config = dict(
    n_kv_head=12,
    norm_eps=1e-05,
    init_std_up=0.0203,
    beta1=0.9,
    weight_decay=0.24,
    doc_mask=True,
)
MLP neurons of a small language model. Each row is named by its layer, matrix (down: output weights) and neuron, and shows model dimensions 592-655. Each number is 128 + 32 x the weight over its row's rms, rounded and kept within 0 to 255.
A block is one neuron, or neurons of one layer that tend to fire together. After each block is what it responds to, as a language model described it from the Wikipedia text at the highest values.

L4.down1780 [109 154 112  77 125  50 160 164 159 113  83 133 143 105 116 187 107 164 121 156 131 139 193  96 107 102 156 110 136 141 117 116 102 113 138 108 131 154 130 117 165 100 129 158 126 129  98 154 122  58 112 135 103 104 174 125  97 211 155 169  54 174 158 104]
Responds to: Possessive apostrophe

L6.down104 [142 140 148 160  59 173  98 167 111 131 111 131 159 214 109 114 152 130 101  97 118 129  87  72 158 138 125 132  81 102 152 127 197 162 150  97 154 187 136 111  97  96 121  97 169  75 120  88  44 103 117 103 101 170 117 143  78  89 123 129 112 113 106 112]
L6.down528 [ 81 118  86 123 156 123  77  71  50 193 114  90  99 113 133 142 133 224 179 167 169 122 110 172 166 120 128 120 175 106 170 120 114  89  91  93  97 157 162  95 101 133 111 153  88 106 120 137 187 213 115 154 130 161 122 149 105 111  65 183 129 145 114 194]
L6.down1338 [133  92 101  88 182  85 159 212 106 106 146 107 177 106 159 127 152 157  90 117 157 169 128 139 152 155 174 118 135 168  73 193 119 115 208  81 134 144 107 101 143 187 108 126 124 109 182  61 127 139  78 115 134  75  86 147 149 129 136  91  63 173 113 146]
L6.down2318 [153 128 159  51 116  58 150 112 140 104 132 171  75  85 126 157 118 169 169 125 141  96  96 123 210 127 130 152 125 150  93  97 172 122 116 119 131 171 122 135 138 132 151  94 112 152  83 120 102 159 130 165 104 113  77 196 119  97 142 130 141  90 141 187]
L6.down2599 [111 136 172 133 117 154 162  87  80 143 172 120 111 156 118 133 183 117  64 175 107 123 159  95 176 198 137 106 137  77  68 125 149 126 152 111 149 155 137 147 135 140 128 164 155 131 111 167 163 120 133 134 129 159 117 104 135 132 139 113  96 143 155  87]
L6.down5212 [ 99 182 141  78 186  77 174  95  89 147  86 108 169 134  74 128 146 176 135  92  87 105 104 128 147 129  72  84 121  96 158 148  98 132 118 114 162 136 153 174  45  86 130  78 109 124 183 161 143 155 187 107 135  70 122 150  94  74 140 160 127 172 153 153]
L6.down5702 [158 139 122 104 157 158 112  70 101 109 104 149 129  93 171 154 129  99  99 113 176 125  95 103 131 142 112  91 177 122 108 110 135 167 153 140 124 131 151 146 124 166 172 158 164 141  76 100 152 143 132 210 160 105 141 163 147 106 155 151 108 159 112  99]
L6.down5944 [109 180 134  82 182 135 127  93 111  64 118 149  95  81 119 158 176 124 116 131 110 139  49  88  67  88 106 138 181 126 128 125 121 159 102  94 181 168 135 108 113 102  94 195 109 170 146 101 176 118 101 141 121 131 128 124 107 116 142 123 169  83 117 122]
Responds to: Mid-word fragments

L4.down3390 [134 101  26 142  82  80 122 111  79  99  97  72  91 133  91  91 126 103  26 130 152 102 123  93 180  83 143 133 101 105 133 136 130 132 151 120  67 136 118 160 144 124 177 189 127 115 157  82  88 121 151 109 113  82 155  77 135 149 161 129 147 163 151 135]
Responds to: Mid-word subword fragments

L8.down304 [133  87 163  70 133 146 103 188 102 126 119  56  86 181 128  99 164 187 162 153 116 154  91 118 101 156 166 104 114 141  72 165 170 132 137 138 143 161 171 118  89 129 137 163 109 148 114  73 133 161 144 157  90 124 102 135  93 105 149  83 141 162 138  92]
L8.down1156 [139 174 110 127 110 149 128  64 168 143  91  87 123 158 134 103 132 121 127 114 117 109 139 136  99 147 160 190  98 136  79  52 118 196 120 152 138 124 116 182 129 117  83 140 125 150 142 186 109 221 143 138 129 186 175 109 128 101 112 156 126 118  96 169]
L8.down3354 [100  99 152 114  80 119 155 109 155 114 110 103 153 112 168 120  89 125  95 133 148  90 134 147  77 135 144 114 137  82 124  95 244 125 129 137 142 161 113 159 161 108 145 134 104 107 133 138 164 153  96 120 123 156 127 136  90 110 130 117 169 113 139 134]
L8.down5148 [133 158  93 126 138 141 146 145 133  85 138 101 151 128 126  96  80 116 140 109 109 138 120  92 118 126 133 144 131  77 136 126 152 149 147 161 128 136 111 180 111 102 177 132 100 166 129 104 181 152 127  92  63 177 141 141 136  95 163 105 172 205  77 132]
L8.down5228 [108 112 146 107 167 102  99 116 118  90 150 164 102 169 164 110 125 163 148 176 155 135 153 156 107 138 168 174  98 125 139 127  79  66 128 178 150 189 156 144 144 155 132  99 111 157 153 141 121 128 187 171 132 134 125 132 143  99 186 117 128 122 117  96]
L8.down5717 [130 134 143 125 188 159 146  93 153 127 143 134  91 151 134 116  63 120 119 112 170 119 176 112 139 130 137 151 141 141  86 188 215 147 134 165 148 172 112 154 113 152 133 121 121  94 183 122  84 148 189  94 122  96 124  75 110 115 135 109 177 120  92 156]
L8.down5837 [162 118 161 165 151 104 123 148 150 115 122 123  96 152 202 137 142 151 137 107 143 140 132 100  65  96  96 111  94 110  83 101 144 144 154 150 141 191  79 121 134 140  98 166 169 127 100 131 133 143  89  83  96 136 104 155 184  36 136 132 134 166  80 135]
L8.down6042 [143 143 167 140 145 132  83 130 145  75 154 141 111 149 155 180 135 115 144  69 128 127 181 149  80 119  76 119 158 142 141 127 144 142 156 136 102 135 173 170 140 107 133  80 139 136 158 140 175 159 160 122 110 126  83 152 139 105 147 144 119 134  91  80]
Responds to: Verb awaiting a complement

L8.down56 [107  90  74 122 156  75 112 139 123 149 133 171 154  97 106  94 118  68 136  89 148  98 131 121 141 103 152 156 174 141 135 115 137 128 158  57 126 179  87  99 115 111 107 197  85 116 139  96 107 129 192 136 108 154 158 124  82 151 109 126 148  92 126 126]
L8.down1851 [126 115 112 155 159  66 130 186 140 178 152 113 201 156 100 147 164 143 154  95 155 130  72 181 113 130 127 150 131 162  87 166 218 136 164 108 148 155  74 137 140 131 150 140 151  94 131 126 122 110 129 141 134 102 130 120 107  99 118  96 156 132 157 182]
L8.down2174 [143  62 129 190 141 144 158 107 157 146 131 138 154  93  87 172 170  75 145  68 103  63 133 138 128  74 127 138 194 145 158 117 112 147 147  90 130 190  86 110 105 136 107 156  80 145 115 101 133 183 123 142 126 169 145 173 136  98 138 176 134 145 184 152]
L8.down2467 [ 82 151 154 114 164  97 101 113 161 105  54 192 131 148 141 133 191 142 138 141 137 149 127 163 106  82 127 138 112  69 125 108 121 188  98  83  58 126 108 179 120 117 117 121 161  67  86 146 132  93 108 119 111 155 126 107 148 146 102 186 179 104 134 126]
L8.down2903 [111 105 127 116 131 116 144 147 160 101 141 122 140 151 118 163 112  97 144 128 165 161 127 154 132 173  31 145 150 114 159 103 167 136 126 137 172  68  96  88 123  61 108 139 111 162  73 107 107 144 102 147 163 116  64  64 119 186 133 150  99 109 146  87]
L8.down3924 [126  79 144 111  91  76  93 144 178 139 117 102 153 206  89 159 190 146 103 124 145 167 150 131  75 127  54  99 144 124 130 201 114 149  96 155 128 104  48 118 238 171 117  92  58 159 163 117 146 125 150  94 126 101  60 131 155 100 160 115 155 104 108 184]
L8.down5112 [ 52 115  83 131 134 120 143  93 116 104 152 156  99  96 111 108  96 146 132  74 193 142 133 112 125 161 140 153 129 114 109 112 255 140 141 117 153 115  86 159 182  98 162  72 121 113 105 144 133 127 120 139 158 109 141 126 181 178 131 192 105 145 185 108]
L8.down5992 [ 99 117  93 144 209 143 116  70  68 101 119  84 148  90 146 147 120 134 116  79 181 106 111 119  93 125 152 159 169 138  79 104 149 159 160  98 110 157 119 149 118 135 112 143 155 149 108  98 151 109 137 114 150 112 113 120 137 124 127 112 144 209 129 119]
Responds to: Before a numeric value

L4.down3363 [121 104 135 119 137 127 119 136  84  91 157 117 139 165 120 132 127 187 114 111 185 136 107 162 140 133 199  62 153  94  83 226 131 111 170 114  59 151 130 158 178  91 125 172 106 156 136  95 151  93 145 136 104 167 132 169 148  84 139 141 126 136 114 190]
Responds to: Verb end before object

L8.down514 [128  74 137 188 143 116  96  83 152 108 100 117 126 143 148  91 104  63  90 106 158 135 118 155  77  84 151 159 144 152 119 130 156 160 140 153 124 143 125 168 110 100  84 146 179  98  81 133 178 152 137 118 158 100  97 150 145  95 160 123 115 138 118  53]
L8.down1991 [126 141 103 124 105 154  59  90 151 142 114 126 134 121 193 127 136 111 103 128 126 155  91 149  90  96 117 184 131  92 117 172 151 129 104 154 149 152 128 123 132 124  44 131  88 151 149 131 196 104 131 111 167 114  98 161 115  71 101 136  86 117 104 135]
L8.down2315 [118  94 133 143 101  92 101 107 150 117 144 138 127 122 148 163 122 151 118 131 158 157 145 109 100 107 115 158 147 106 122 138 228 132 124 166 109 123 204 146 132 118 117 179 148 125 138 118 176 127 139 110 140 148  83 145 107 100 121 112 101 125 125 132]
L8.down2417 [164 158 120 127 121 126  67 122 170 193 140 101 125 133 142 124 121 104 112 158 129 150 127  94  94 119 137 146 156 118 156 184 145 114 140 116 159 107  90  88  95 100 105 141 119 109 128 144  98 124 137  79  51 134 156 185 130 124 116 190 109  79  80 103]
L8.down2838 [163 102  58  99 108 144 151 148 101 145 118 136 160 108 168 175 105 154 125  91 107 143 139 173 132 138 151 130 124  49  72 166 217 120 130 135  94 159 117 121 115 135 119 154 156 141 139 146 210 125 130 155 118 143 145 120 138  90 102 127 147 100 168 161]
L8.down2914 [ 90 151 122 138 136 136 106  95 162 118 148 157  67 111 101 174 144 171 132 143 119 127 132 168 176 116 103 123 140 124  89 170 140 122  85 190 139 128 115 105 124 128  81 190 176 193 118 127  83 119 114 163 150 105 154 108 110  98 118 109  93  93  92  79]
L8.down3481 [ 61 124 144  91 163 107  99  94 147 135  93 110 136  52  90 116 141 129 117 138 121 137 148 118 132  77 189 113 139  97 128 180 130  82 102 135  95 123 132 150 176  91  69 120 135 101  97 112 177 137 134  86 127  73 120 165 126 133 104  94 169 100 114  90]
L8.down4969 [155 196 161 203 124 141 119  70 111 161 133 138 132 152 136  67  94 103 149 122  86 132 166 141 116  97 116 157 148 109 129 156 166 114 137 170  89 130 126  67 110 132  78  99  61 112 153 106 144 200 117 112 150 118 112 123  44  80 125 109 104 111 118 117]
Responds to: Table row-ending pipe

L6.down526 [129 154 186  96 170  76 105 122 113 119  85 134 135 136 165  87 113 118 188 147  65 154 110 140 106 128 127 142 151 118 142 118 131 135 136 196 118 116 128  88 128 163 112 176  88  94 120 100 131 147  73 180 123  92 124 142 105 149 165  99 121 150  88 101]
L6.down1856 [119 137 111 155 142 134 108  59  71 156 120 158 154 140 176 125 108 137 104 103 136 128 139 112 164 117 203 142 144 121 122 138 137 118 181 148 159  81 113 204 137  93  81 127 135 133 118 108 153 182 141 128 140 142 122 116 135  30  75 186 121 130 155 215]
L6.down2921 [162 156 104 143 169 187 177 150  76 177 126 122 224 133  84 133 114 152 149 144 144 144  77 136 126 142 139 151 156 109 189 170 106 107 146 114 154  77 110 110 188  94 115 142  91 119 122  93 109  99 148 109 167 171 152 134 185 103 117 112 154 112 142 138]
L6.down2955 [113 149 202 172 139 121 124 149 163 169 119 119 129 166 183 137 136 144 180 144 142 180 110 114  96  89 143 105 154 180  41 148 112 136 116 184 130 101  57 131 109 109  95 149 168 180 158  65 170 115 105  85 126 130 161 116 151 114 124 155  99 120 119 136]
L6.down3771 [136 140  66 121 200  97 101 107 118 179 105 127 171 184 125 151 140 135 171 112 172 134 192 150 121 108  80 125 146 157 154 217 124 176 127  95 105  84 119 146 130 134  92 189  65 129 134  90 192 154 155 136 108 111 153 147 207 109 149 140 120 140  63 113]
L6.down4337 [171 148  92 178 115  99 117 135 140  84 135  81  72 165 173 178 166 123 136 127 178 105 160 171 139 116 136 147 166 140 101  94 168 105 175 141 149 129 131  76 174 109  98 108  82  49 111 184 156  70 142 128 147 176 130 178 124 166 118 178 113  60 113 145]
L6.down5548 [ 63 128 142 159 171 153 132 135 126 129 114 192 103 116 160 168 133 133 114 120 171  82 138  85 143 131 187 166 105 104 125 103 127 158 187 119 171 103 106 104  65  91 127  98  95 186 159 103  94 141 178 141 143 122 124 150 132  66  92 154 170 154 118 163]
L6.down5845 [ 85 192 147 130 188 117 134  75 105 167  86 124 134 129 134 153 159  99 118 160 111  90  86 127  91  93 185 171 126 215  93 117 118 121 136 148 158  95  62 151 131 124 144 173 135  91 196 151 146 131 200 134 114  81  90 110 185 137  78 137 124 154  96 133]
Responds to: Before a quantity value

L6.down322 [136 123  97 152  78 133 181  53 112 139  69  89  99 139 179 187  80 156 129  89 131 152 151 141  98 153 118 133 131 127 115 126  94 119 148 103 108 104  71 131 101 164 146 121 155 141 156 156 112 101  87 166 147 175 166 127  82 117 165  87 142 136 176  85]
L6.down883 [138 113  87 199 110  98 128 105 136  74  93 120 219 141 117 174 118  71 152 153 173 151  96  87 194 109 120 144 186 155 170  98 102 103 161 144 107 145 104 171 106 102 141  76 125 130 103  69 137 108 146 146  81 135 190 152 124 161 132 105 178 178 178  79]
L6.down931 [ 98 178 114  77  93 122 164 164 160 163  96 157 126 159 144 106  87 152 202 121 103 140 132 153 181 190  90 126 119  71 133 116  75  84 137 167 116 128 159 138 109 100 166 112 105  69 129  92 167 172 141  72 115 121 129 121 148 103 135 142 116 126 170 113]
L6.down1331 [126 114 142 171 212 184 113  95 191 211 184 174 146  75 144  94 144 112 119 119 183 101 188 132 116 151 156 127 154 107 111 143  91 146 158 145 141 130 130 164 183 216 135 114 141 116  91 148 162 162  56  96 138 138 119  90  73 122 110 122 101 105  69 122]
L6.down3716 [159 133 110  84 161 133 171 150 138 151 150  93  96 136  77 146 188  97 123 102 127 156 117  99 178 113 208 132 114 135 186  65 118  96 142 145 138  86 160 200  78 108 174 106 102  97 105  78 165  91 168 149 139 113  95  93 149  93 113 102  89 137 100 148]
L6.down4981 [104  84 100  98 155 174 113 125 131 185 122 124 129 101 152 117 108  68 110  69 127  87 176 129 194 105 150 148 149 130 155 193  91  95 117 149 117 132 133 132 155 113 174 145 196 159 145 200 113 107  84  72 109 127 111 177 177 148 115 147  87 126 127 135]
L6.down5495 [142  83 103 123 132 137 172  88 136 121 110 138 124  92 101  73 115  82 136 123 130  75 239 106 134 141 132 121 117  94 152 101 123  84 147 116  58 150 130 114  34 140 147  81 183 149 119 147 105 142  89  93 140 106 134  53 197  99 101 137  89 126 144 135]
L6.down5844 [149 112 149  83 130 102 159 156 120 120 121  94 113  66  97 137 107 149  81 112  79  88 127 204 123 119 143 133 132 205  79 179 125 178 158 138 107 105 106  93 117 115 157 164  88 121 175 125 147 100  87 120 120 208 163 102 111 134 120  78 120  88 157 135]
Responds to: Credit participles before by

L6.down1531 [ 90 166  55  96 157 138 135 101 164  88 219  92 114 125  98 103 158 135 105 145  88 111 102 166  59 130 141 138 131 175 146 109 121 160 131 150 112 170 109 149 116 126  97 125 127 150 137 165 185 150 187 107  97  57 101 146 129 135 153 106  68 102 144 117]
L6.down1742 [ 99 122 128  56 128 139  77 119  89 159 112 109 102 139 138 114 158 118  84  77 123 118 118 150 117  84 155 107 171 114  56 164 101 106 163 159  91 175 130 124 118 126  79 154 154 136 150 100 166 163 158 149 115 116  56 131 119  91  85 126 140 114  81 134]
L6.down2388 [105 124  91 116  67 107 121 103 136 170 107 105 162 104 168 158 174 131 151 141 111 134 166 162 146 129  62  58 125  65 108 157 122 113 178 129 135 104 135 178 124  87  83  98 116 134 117 139 139 102 168 125 152  90 149 175 155 168 162 156 157 155 168 151]
L6.down3045 [ 85 156 170 108  85 145 109 170 126 102  72 141 158  63  36  99 117 106  79 145 140 179 103 149  70  75 189 156 145 134  87 147  91 182 181 201 151 142  99 134 105 120 129 136 118 112 157 153 157 105 181 127 134 122  55 140 159  55 123  76 127 126 115 112]
L6.down3074 [142 117 121 144 117  93 171 150 121  54 141 113 122  81 113 148 125 141 139 107  94  78  84 143 120 109 129 113 143 130 185 158  84 143 135  51 124 159 131 174 121 118 120 135 140  99 134 125 115 125 169 170  65 124 127 152 100 119 202 105 151  94 155 113]
L6.down3594 [120 133 167 120  80 146 114 122 124 106 188 144 132 154 104 133 155 127 113 124 162 142 175 118 141 187  92 154 140 179 144  87 154 172 135 148 147  86  93 194 146 113 156  63 134 117 145 155 133 141 128 119 136  77  90 186 152 139 141 140 109  91 142 151]
L6.down3702 [143 136 143 127 148 114 129 144 137  78 166 123 113 118  76 110 149 135 103  83 158 111 139 168 152 102 105 176 174 132 116 159  66 131 134  80  97 147 126 125 167 169 162 160 123  64 149  56  75  95 138 162  90 146 160 129  91 143 146 160 133 156 182 184]
L6.down6086 [124  98 133 154 136 184 134 140 173  95 138 148 140 126 177  86  90 120 127 153  61 113 132 122 115 121 180 146 135 150 185 173 103 154 156 103 141 138 189 130 171 135  89 108  95  90  71  74  99  91 197  83 149 170 152 111 115 127 112  85 153 102 142 111]
Responds to: Possessive apostrophe and row-ending pipes

L4.down4310 [153 161  82 179 173 134 126 146 138 151 124 150 145 172 145 159  85 114 123 124 172  76 178 132 150 104 145 130 130 147 108  82 122 197 116 137 112 117 115  97 146 116  78 126 103 121 126 121 103 153 128 155 103 175  86 126  99  73 104  90 115 120 139 168]
Responds to: Slot before a value

L8.down2691 [142 141 184 170 177 118 120 184 155 122 111 159 125 118 148 145 131  44 128 134 102 127 114 139  98 143 155  39 152 118 151 118  78  88 145  73  54  83 147 146 108 160 142 127  95 159 105 149 114 154 166 153 117 107 115 150 123  76  98 126 180 128  84 129]
L8.down3132 [109 151 107 138 173 176 103  96 125 177  74 128 101  83 165 116 140 131 149 110 193 110 112 167  80 104  82 142 165 167 107 166 119 101 155  70 115 115  81 198 152 157 150 228 185 143 132 102 121 139 176 121 182 135 135  81 123 127 129 147 170 115 169 190]
L8.down3154 [156  99 107 147  84  64 136  94 131 132 129 149  98 117 233 106 100  90 116  91 164 122 113 176 146 175 146 109 156  91  81  98  88 108 108  62  88 166 116 154 150 128 190 118 150  83 185 161 133 115 120 130 185  68 134 105 162 134 180 147 135 152 179 136]
L8.down3807 [ 91 146  86  84 120 139 110 162 117 124 144 166 143 103 126 141 115 175 140 157 148 167 101  61 158 141 137  99 131 174 101 163 119 129 140  63 145 136 162  89 130  97  87 133 109 117 115  82 105 138 106 135  96 136 118 120 148 147  94 142  96 116  90  75]
L8.down4490 [170  99  90 130 128  93 124  67 125 110  90 111 110 137 141 150 146  58 126 146  92  93  80 117 174 164 121  80 152 167 120 130 153  76 165 100 144  34 121 140 116 176 161 135  74 115 133  79  91 128 150 162 166 140  99 118  88  82 101 167 162 145 113 128]
L8.down4675 [129 131 130 155 129 118 112 130 134  87 142 128 116  78 153  79  86 132 151 194 102 168 142 122 115 121 209 133 100 147 105  90 174 153 148  73 163 145  87 139  88 150 128 163 142 156 142 131  88  69 108 137 187  64 186 123 108  58 142 154 166 172 128 180]
L8.down5793 [161 159 113 110 113 185 131 135  97 132 154  47 141  94 132 139 157 110 137 172 147 144  70 105 133 148 126 122 158 163  94 139 126 149 202 186 136 140 123 140  97 109 169 116 125 165 104 207 109 127 151 140  85 103 112 123 113 104 158 158 177 116 144 142]
L8.down5859 [176 125  94 119 161 128 137  64  78 119 120 154 150  69 159 170 107  96 103  88 131 141 128 196 122  62 162 121 104 138 133 141  77  38 147  90 150 114 169 171  78  63 105 171  82 155 141  91  67 124 127 101 170  92  98  89 167  77  89 164 144 108  95 132]
Responds to: Mid-word piece after V

L4.down1825 [162  98 144 116 116 117 110  95 176 156 140 125 155 129 120 112 177 152  74 153 109 159 116 145  90 126 116 157 145 181 145 117 117 111 134 128 117 100 151  82 163 150 140 146 126  67 186 158 105 152 150 131 140 106 112 149 178 142 202 157 151  49 116 138]
Responds to: Start of attached noun phrase

L8.down1690 [127 169 156 175 144 125 124 126 104 167 152 179 127 105  95 133  79  88 128 150  84 141 135 109 107  79  69 215  62 133 149 156 151 151 108 121 138  99 161  49 125 156 109 196 153 121 152 161 149 119  88 131 139 109 126  61 173 169 172 179  83  52 140 143]
L8.down2713 [109 146 106 108 150  89 128 152 131 152 168  82  92  94 161 100 119 120 147 124 125 118 118 118 124 100 137 129 178 104 206 133 191 112 164  96 120 146 134  95 119 144 181 137 127 160 105 103 118 160  82  80 173 104 111 173 127 101 154 129 129 118  82 137]
L8.down2858 [109 183 136  97 145 124  65 133 152 158 100 116 167 141 149  57 155 173  86 157   4 151 116  96 112 116  96 131 180 120 113  97 131  92 135 214  91  95 129 134 112 110 110 145 140 131 114 175  57 126 135 173 108  70 135 158 111 125 117 154 137 120 157 105]
L8.down3277 [ 91 169 187 190 153 144 110 198 153 117 124 132 121 103  88 154 122 134  89  62  52 106 140  86 143 110 134 134 121  94 158 118  91 126 183 105 132 148 113 210 130 174 112 152  81  94 136 124 128 156 114 150  71 152 147  89 139 186 107 176 114 110 104 190]
L8.down3469 [ 72 153 142 109 111 201  95 131 156 158 165 154 108 124 140 137 160 116 150 153 132 111 128 108 126 169  97 198 129  89 151 155 166 128 132  84 135 147 115 111 147 150 107 174 136  81 132 122 133 171 211 130 141  97 107 130 101 110 107 135 138 151 150 108]
L8.down4214 [115 148 119  78 135 173 194 156 115 125 155 145 156 136 133 152  79 123 117 178  93 140 147 116 124 129  89 131 168 134 122 150 215 106  94 128 188 107 128  71 123  78 187 141 173 119 120 154 158 104 165 109 163 110 140 146 148 185 115 177  75 101 113 157]
L8.down4433 [184 144 149  78 163 104 142 122 114 103 116 110  96 102 120 159 134 135  85  92 111 110 150 125  95 138 127 207 117  87 153 151 118 133 167 131 126 152 132 133 130 159 173 123 155 200 204 130 157  76  92 131 107 109 106 114 171 122 148  91 135 183  80  40]
L8.down5459 [139 121 135 108 135 209 165 137 128 116 132 119  92 122 150 193 152 123 152 194 141 121 161 116 109 140 161 160 102 152 111 158 177  96 136  89 132 106  74 151 124 138 126 121 160  93 149 187 102  80 147 149 147 112 126 130 136 131 187 108 128 156 146 142]
Responds to: Music release wording

L6.down329 [118  49 101  94 136 136  97  88 136 124 130 129 171 108 138 105 143 152 192 128 171  96 152 128 154  94 127  87 116  86 145 135 173 130 173 168 165 124 119  65 114  67 136 164  89 139 144 100 170 153  99 185 111 105 124 147 167  53  82 108 120 195 125 164]
L6.down991 [ 68 223  98 156 198 127 234 139 112 120 128 169 159 156 159 147 143 167 143 140 144 182  43 203 155 133 165  95  61 135 144 133 102 150 165 116 109  86 136  99  89 129 174  78 102 164 198 101 100  75 119 125 149 206 162 103 122  88  70  95 162 175 154 141]
L6.down2350 [ 71  76 115 122 119 185 163  99 116 122  79  89 161 145 169 148 119 120 112 160 160  83 125 109  97  63 145 128 129 156  56 163 168 129 140 122  84 135 127 107 137 153 148 180 107  90 153  97 131 152 123  96 100  76 106 153 141 120 131 163 113 102 107 137]
L6.down2581 [111  80 161  99 155 118 162 132 101 137 121 135  98  82 164 146 104 159 122 172 141  84  85 106 125  94 163 131  97 113 153 165 200 146 139  85 162  75 164 151 128 107 115 127 199 121 142 134 111  86 109 187  87 114  70 150 147 130 120 111 124 141 109 154]
L6.down3650 [157 134 161 118 168 102  96  45 177 158 141 171 182 138  84 124 161 135  60  65 101 104 126 129  62 136 163 152  64 202 110  96 102 118  93  87  56 142  90  98 146 149 114  99  64 135 113  78 159 139 156 143 140 102 133 121 108 122 132  81 165 140 132 100]
L6.down4874 [116  60  98 114 109 128  70 205 128 104 136  93 146 110 155 159 176 168 143 184 251 172 145  86 110 110 123 181 186 116 189 169 130 120 106 111 131 118 156  98 166 134 123 102 158 127  71 103 134 122 118 132 150 125 115 146 137  93 100 126 125 137 159 156]
L6.down5682 [108 115 139 100 156 152 144 145  64 112 131 121 124 101 141 116 132 129 109 155 120 176 121 180 124 168 140 152 104 150  86 103 158 133 179 103 119  92 156 147 113 105 113 100 159 133 139 127 148 140 117 116 115 100  94  93 128 146 109 135 114 124  54 113]
L6.down6117 [116 127 143 134 152 133 182 143 115 184  90 139  81  90 141 131 168 160 136  95 147 113  94 136  79  82 104  97 125  91 125  97 199 147 135 140 123 126 144 130 104 138 108 115 165 135 109 102 120 131 133 150 138 120 136 158 128 118 164 187 125 115  74 150]
Responds to: Verbs taking an object